{"hidden_size": 320, "num_attention_heads": 5, "head_dim": 64, "hidden_act": "tanh_gelu", "tie_word_embeddings": true, "parallel_block": false, "init": "normal", "init_std_qkv": 0.0258, "init_std_o": 0.00526, "init_std_down": 0.00526, "optimizer": "muon_variant", "doc_mask": false, "max_steps": 7537}
MLP neurons of a small language model. Each row is named by its layer, matrix (up: input weights) and neuron, and shows model dimensions 64-191. Each number is 128 + 24 x the weight over its row's rms, rounded and kept within 0 to 255. Numbers have three digits each.
After each neuron's rows, "fires on" lists the tokens most often at its 100 highest values on Wikipedia text that the model never trained on. A number after a token or word is its count.

L6.up468:133080105071157147144144117138084148126137151113166133117108125136128127120090114139125147113089127143118100171104150152133131118115121162184093075141123119135126134089149132107184144113136102120132120130143116088158140148124112098134135139121165150107116102136116129126136105095157071113141158126123129102110113124137068160129138138129131147143117121125118117099134089070142165080139
fires on: " of" 53, " to" 15, " and" 5, "\n" 5, "nian" 4

L9.up446:119090128120105159108164095112106152142112129137112132112095084111092104133140154090148161121164148071130091115097112162145099099150109155094128140153135171124142117101118116062104173145115144130106118164152098092158146112134131105109155155170139117109128139125123128108078141131108107099145114167124112143122111146134127123148128118115125198105165146178141124157106115128092120046147
fires on: " S" 28, "s" 12, "S" 11

L6.up1164:144087116189120153128092117101130168151182075096133147127128085136131077129068144137132101118130131151113095131130120165120109091164142115176165116113121100174161119148142138164122121160137162128145116104114123133099129103129174152088108153128173123090116089103117134126141149122108081117141099156176105123121134128117086135147136124138157156105159136128118124098107076086145112077105
fires on: "-" 35, " of" 16, "–" 7, "–11" 4

L6.up221:114151162140131128101139147109103121170125129137140171142150124148169098110123132107151126101124138122095111121140148107116089148155126128137109182101145123100125115126129073138160150129156150103122162111145093132139124158145179114120151173113151118155176164147133109116147123079172129147145149111122138135140115115115124117116137160118109127124112140148113089144056155111153105165142
fires on: "," 43, "." 32, " first" 4, " (" 4

L9.up1141:128103138156170094131104134150138165151141132078110181118146133099093141158107126123166141122132124135119115141111100131122138096162142171134141156113136116088124103128138125164169101116120116108143157117140091161093143132122151111092138205089140135158121175130149104114178156146133133167158153094154107128080103110132135120142070112094076135117105137147106087143102086108129151128069
fires on: " (" 60, " \"" 36

L6.up650:067140155141145102075135126144091168168144128110130121088126145075129093134131106153153121145095140151128096106141132138162102103122126134132182138145088108175119165126147093139138154169134154124149136166133127128097148154151107108082129174164118092143117105134106096145126158167155129114114169171063119140099090109107152128117143110121131065117120128132147112110117123154116140087114
fires on: ":" 46, "\n" 40, "," 8, "." 5

L6.up1250:141135129183117106097103166108153127156154141088184146155117133119126083139138111128133094140140071153171099117136124139125158173103107096124084134142134091143205124179127113140155122132105156158115100154136116132133112106131139160118122094090121091125148115139122090126120152096124111139120140132104110143133145096160071134124162116134087152107129107111112148135114119072143126138109
fires on: "\n" 29, "." 21, "," 16, " a" 6

L6.up376:086129134154118107128170150169124111130138113104127187141150167145090148087144107131158115138139169088147113132097104122126092103095136133120101115147166131117132117126161140117166097154186106139197144110093079098133117131149119095124134150144096108128118147106125122125157101114136112160166161156154080113121126150168106106113157180133108147147140155156107104148131091137130100129109
fires on: "." 31, "," 24, " is" 5

L2.up926:149081135152133133111103134098134116131120132112111123122126142166109159138126085113152081088142101121114135120147139157134113137115140138146100089137082163111107139143167132113076134163140151131100126147118154104101154151133133135122091152130125138127121136153120090143072124097142097130125137110121113130182175106129119146103125112132146100119133082169115101171164137092133129088145
fires on: " for" 18, " to" 17, " his" 15, " their" 5, " all" 5, " |" 5

L5.up886:142116121171122128133150065089133111138173144126134094129157112109132169131161140112121153095128116132118187099099077149103133102129172138130126151100088140114123115138114134151143131148096147174172147114106133077121154148095118170110154101116142176169109116145100164105164147128134156190123148134112118140127113145152124093139136113133099116131117114087120138172152151093089163077123
fires on: " of" 69, " in" 11, " from" 9

L2.up1152:153141130151084102153133146128166189111177138106094160068098102094129139138152124157122119138089136196149117144120144132130122136153109134121152120117100120124132141136124089150133112151133140114132110119145148150137139131155135119124126149088117110115168114073161134154094145147119127140140131166134159124128153119157173147158119152123150155120118110108125087134135104121120150160124
fires on: " had" 30, " have" 12, " also" 11, " having" 9, " not" 8, " previously" 5

L6.up970:148123063129096122117105143103131135103116127110127105119119138098146121167142108161132151160121153111106168144098117172114127109100109117143149145104150125057100099112114149129163126134107125098120153168136112139119152129106140152144124166089179148124127189107118117112121118153118124175179111118128144088101145136135111151122170115148132145134121107131114070157131119121105146109137
fires on: "\n" 57, " (" 30, "—" 4, " by" 4

L6.up1231:158125165158068133125113090135115163137139114098118168115156170130138155140131080133108137112161124148123131137124095105124158165144140157111147156125127147110093124107111172149170092120124116098118105096127101145120144113118152112157133154113184118099143131117157120150089105132112153142135076153111157151124164129099114129147092145101109168131128102122100093173097127107124108111112
fires on: " and" 27, " but" 10, "-" 8, " (" 5, "\n" 5, "." 4

L5.up940:120086146122142063174138117168105118137142127151071137105172116135164118148115141110152133147105168131146147135130116189129168147111128135091068104121113132130107111140155111126165104152130080124170145137067085145156156125131115175112123127121119082159134087099139158155137076153135141141127128158155131137163082122137120142086083123133133130150132153138148117143130102102116125155119
fires on: "," 45, " who" 29, " a" 4

L2.up557:156102128115118139160149136161161162158150119124087134059146103114085112117153125134135132153131125151142136153185124157122089115163074125107118167140124133121129069136158157156165111139175125126138114083156100135136130164128142100136088084129112123127137133143175166180114126138114114136145142152126148122127072118137158101148120150112118174146116104119098146186096154151124108133093
fires on: " |" 35, " had" 21, " have" 8, " claims" 4, " has" 4, "---|---|---|---|" 4

L4.up593:142088147091160155108084116120144128137074106129152145114088101126143147148135138154158150141158095121161110140122141157098134145142113131153162114100113127123124107127130141141162106098135110133121167087150089141128142165115137115132093141085117129168132088090092136083131128127124149120153130103154122159141119139088138110163106135118100126168133145164097123125143098106128114137147
fires on: " (" 45, "," 37, "/" 4, " [" 4

L6.up1031:129104125159171080120116147170098129164118105118125153144160150113131126139184115122132154114134127109122110131097118086122085127093169128115118129103127147136128108128136145147179136125128172126130132110114152112155142145145146145103157166113138114127182133133118104102138162158119141140130155092145081142142171147126106123121132107117134158119119113129112131105130119144113119105106
fires on: "." 45, "\n" 19, " " 8

L9.up1096:083085107146130101082166143132091102135115182138127158138135144119114149102106126145141090169129155155159105175148119157165069137136138120095077120102144129102135102143155147129140122108164149118167106131113104156146148127131150088113159110124147149121138128115143154126099108164137133115105152116207133151135127129150084134169159128127130131096082165137109096107154092167109117117123
fires on: "." 29, " " 18, "==" 7, " to" 5, "\n" 5

L6.up308:144131143135159154190120129118112159136094154121157102155154150136128103149102138127149133121071135098097120131135110131137148098137152135138089116091123137125136136144142128100183121113143108153106147131153107143145181115137127112083134133104126101112128141075123111154211119097153109113125087132099117121073143158119123095096144116144167146154121124111155103139122113098091143129154
fires on: "\n" 90

L4.up407:079093094106096117163119097154124119149141118105142151084150108132152122152121110125128117079116129103115105129164153124121152151118142129189144096138138128157129114146142138176132117173142151124147126156078071112122091132161147137094080145143092138121101107116115138115139133173129137118144144144117082130169171122082135145120125149138126099119164161164135156153116146101102158088125
fires on: " than" 14, "-" 14, "s" 10, " $" 9, " of" 6, "mor" 5

L6.up600:126122112147153139137115119118131092103103139107147139130117146121160123101127134117083082138098135115102117136141120139119135192075153111147108149184154076096094128146171123098093080141109129097109146142093118169158118136105127111146093110117062160109153084106120151084135126145109140107137107118063143118178111160133167124114161135120170115128131138128162118112152096121098161166139
fires on: " |" 66, "'" 14, "c" 5

L4.up350:135137137147160116148091132113122104115133206135139088115154098154140130105116124126087117125137105160104132099118051104150137166181131121139090092122136132130167115110145142077104140171098104177113160126153089133136152183131136126107123164131107068126133120099108116145181130173111124113146124118126121109150145148118149130127123167128134079156118111138125114085112121119122125143120
fires on: " of" 40, "\n" 22, "-" 14, "um" 7, " and" 4

L6.up878:119130151111125154105135129120154075104121114123150146102132082099135105138144105160120161125140127096128162137117144113130144137134109137103148133119157160118132129101141152132124117138165145136159167167119112134140109109129094142124158131126136123147126157113146128144153111104136086136143150103137113119097137152115075149121096156156136156146101154159095118129097090101145095143140
fires on: "," 86

L9.up1160:123141106144142137105136183145101145127100138128120101111144125105150137156137173117125133129154128101144150133063125086132136130082130131152118197126152102107119124098110164093114119145132122105126129160100091100150108140125159178111117155115059147107142092076141131085141149134138155117153154152159079124166103120130109178145135094110135131124110113137181107117168105119121122133152
fires on: " a" 19, "u" 15, " |" 8, "-" 7, "a" 6, "'" 5

L4.up26:108120093134129156099124112122155065120180135108137140109114162068107181139100115150153118121101133144117104145106149126113141099095102103177105158113085115106151074135139141107154141115158162178077162113118172112156102074087129137106155124132173171116098100117135200118124127138137146139109123115143089146107135098118146156124133138126087100122127083126133105100153119126142105163104
fires on: " |" 53, " L" 4

L6.up5:089119099121171072142130116128160176101131120105109089163139160114124139153107148101114134128107141109131126131115081117087133130127117131151109148175127141105115053117141135101134143126110133119134140161105069132096123090155141139119152120125107145087098075120112191130111135141134135093156140140119067141153152125088150126113156100156152091084144140188118125129101098151120170136150
fires on: " |" 43, "\n" 9, " " 7, " the" 7, " a" 5, " record" 4

L6.up955:094149140100104101122136100154099132142153170130117123119128172132092161135125117156143113065124112108186097129148171185119141120160101150121158155106122149120076101109128105129089147103142109137168147155151113104123136150133108096089143133081149109132112151111114135114121104110142137157131160097116138102147104115145145128162119128166109137138090143114157077116160140161146141127135
fires on: " |" 70, " @" 5, " the" 4

L2.up196:103167128070088139118105107120138167108118083149122151101140119139131144131129120156095139165125138099085122099089120172138146104126179137134158135064109110120107122110128097146170136173133106167138200151138136133061119113108114113086124117153119118111116099137126107117102125093130154143126140140125110104090082168125135133112138129164158131149121101131115131135169111133103154076114
fires on: "\n" 50, " Center" 10, " Pts" 9, " |" 5

L6.up1014:130151092127137118121096128118137148130130125148102138085095143123118123123140099119147153096117116116130115105091144128165119151131134140157136136150101180098160124142101116108132137135103131101128137137120141129128126072154133178114112174131115124145097143124107122138113115101122090111176136158136148138148174147078115112162147103119090148137134124130108185111103112107100087049144
fires on: "s" 65, "." 12, "th" 7

L6.up177:099126110149126112114124131126090124114108135135141116132133114154131143112124109121114115142149150096146081160093206106109098113089132120149122133148154103117106177096183086100122132125125073118154141129118106091122145112170152102126145147145125157145124108112106108081076140127128113133114149132125120120135157161086093121139152171148123158150109138156131130149127102102148165130126
fires on: " |" 48, " place" 5, "," 4, "\n" 4

L9.up957:120149175183172127112143134182116122161115065102127127172132121107158123161121123151126095098110120103169090132125077167176104183112124131128131142141122100123133099149118094174138140146134124122109126155099112118101138109117106138116133143103130128125104118093119136127120123151145144139121139143124066155117116114134128153080127114113122112110122108133131129125112118104133134090120
fires on: "," 22, "." 16, " 7," 8, " U" 6, " $" 6

L5.up142:137137186087123164140142112135071125128103161153123166098147125150075184130123110152158154113125120100135135110125112146156124141084143132129150097160146125122120102115144151156141145140128113142142128116136151121118124097099151190153109144105175112136122142149104133148152105140131140070111138114100168119100121088127141140142129099167104112148112134135100080158133073125141132095108
fires on: " the" 31, " of" 22, " their" 8, "s" 8, " his" 6, "ing" 5

L9.up555:189109126099137128150108132133146121114093158127115121093123154108104106138129117119112120146150137127144145065088152108126107149141139165168112134095141119101100115135145142113129130128130163106149127128108116135113117150092116085118096117135105163151162146113129135109141143130124162119156139145135139114089111122126104165146111088139134107129122103124156129148172105129123101160124
fires on: " |" 30, "|" 16, " in" 9, " to" 6, "-" 6

L4.up786:126098132106153116129146109139130116149122127137156143109154162123090130126112139172127161080125159131129109117146157129099127123121154141158129117093121116115114125161142140130102161142096112128117155101147114143128132154121146108087161177125140162112130131065145108153160123102104107134105164121103156097136130107125136145108114127149115130158080130106151191132125156133153090120119
fires on: "s" 41, " the" 28, " \"" 6

L2.up879:116137128128117122114113145146133111110166149148149164129079100124175112127088136083184162102100110094144120132107135117102108099105144102121147108130124150127154096119136124154144134116097133132074138102124148139113127096124123167118120121136175120100169142160143129141151119124116087138122112104156089134062159138119109167120137133105102101143099100150120119106104149137146128144142
fires on: " |" 31, " of" 19, " 0" 5, " 11" 4, " 3" 4, " Category" 4

L4.up1213:119139123131114119083135139123079136117124098121166138133120121192103109132164102149118093114159107115127134130123107138094143105128112067111158112165131148145096145134147163097153112166163148158141130167159139121115088104103139126098110115136118114099140182100149128134081090106146136156146155086157141155118123175079128105146160100141134147147125119146121116110156149150087156105128
fires on: "\n" 65, " |" 31

L5.up92:154106120117116129188132138084135166143132126102136148124160116063107124138133129131106111082085148115134155167135090142093151109140102137169136090118159087094136106100092129100142142135147156116134144141131118153137191086132124156131103181135123115168124143084124148138130143121140111104126110148179137106104109102096144136135134113181131147128113117146101135140113151139088151124112
fires on: "," 51, "\n" 13, " or" 5, " were" 5, "\"," 4

L2.up44:146111153143143156122139135129107159168081133143134157070148110111149147134121122143159136141159143167112151119136166172083114163124140128118150111145137127116133080110167156149117150152142104131139125162139122146097177136110117155169117129133157129146116148129103109125104181070110135123090141120091125122122134119102087144137088165111145129132118118163159106151115089089116147138131
fires on: " the" 36, " his" 13, " this" 8, " their" 7, "," 5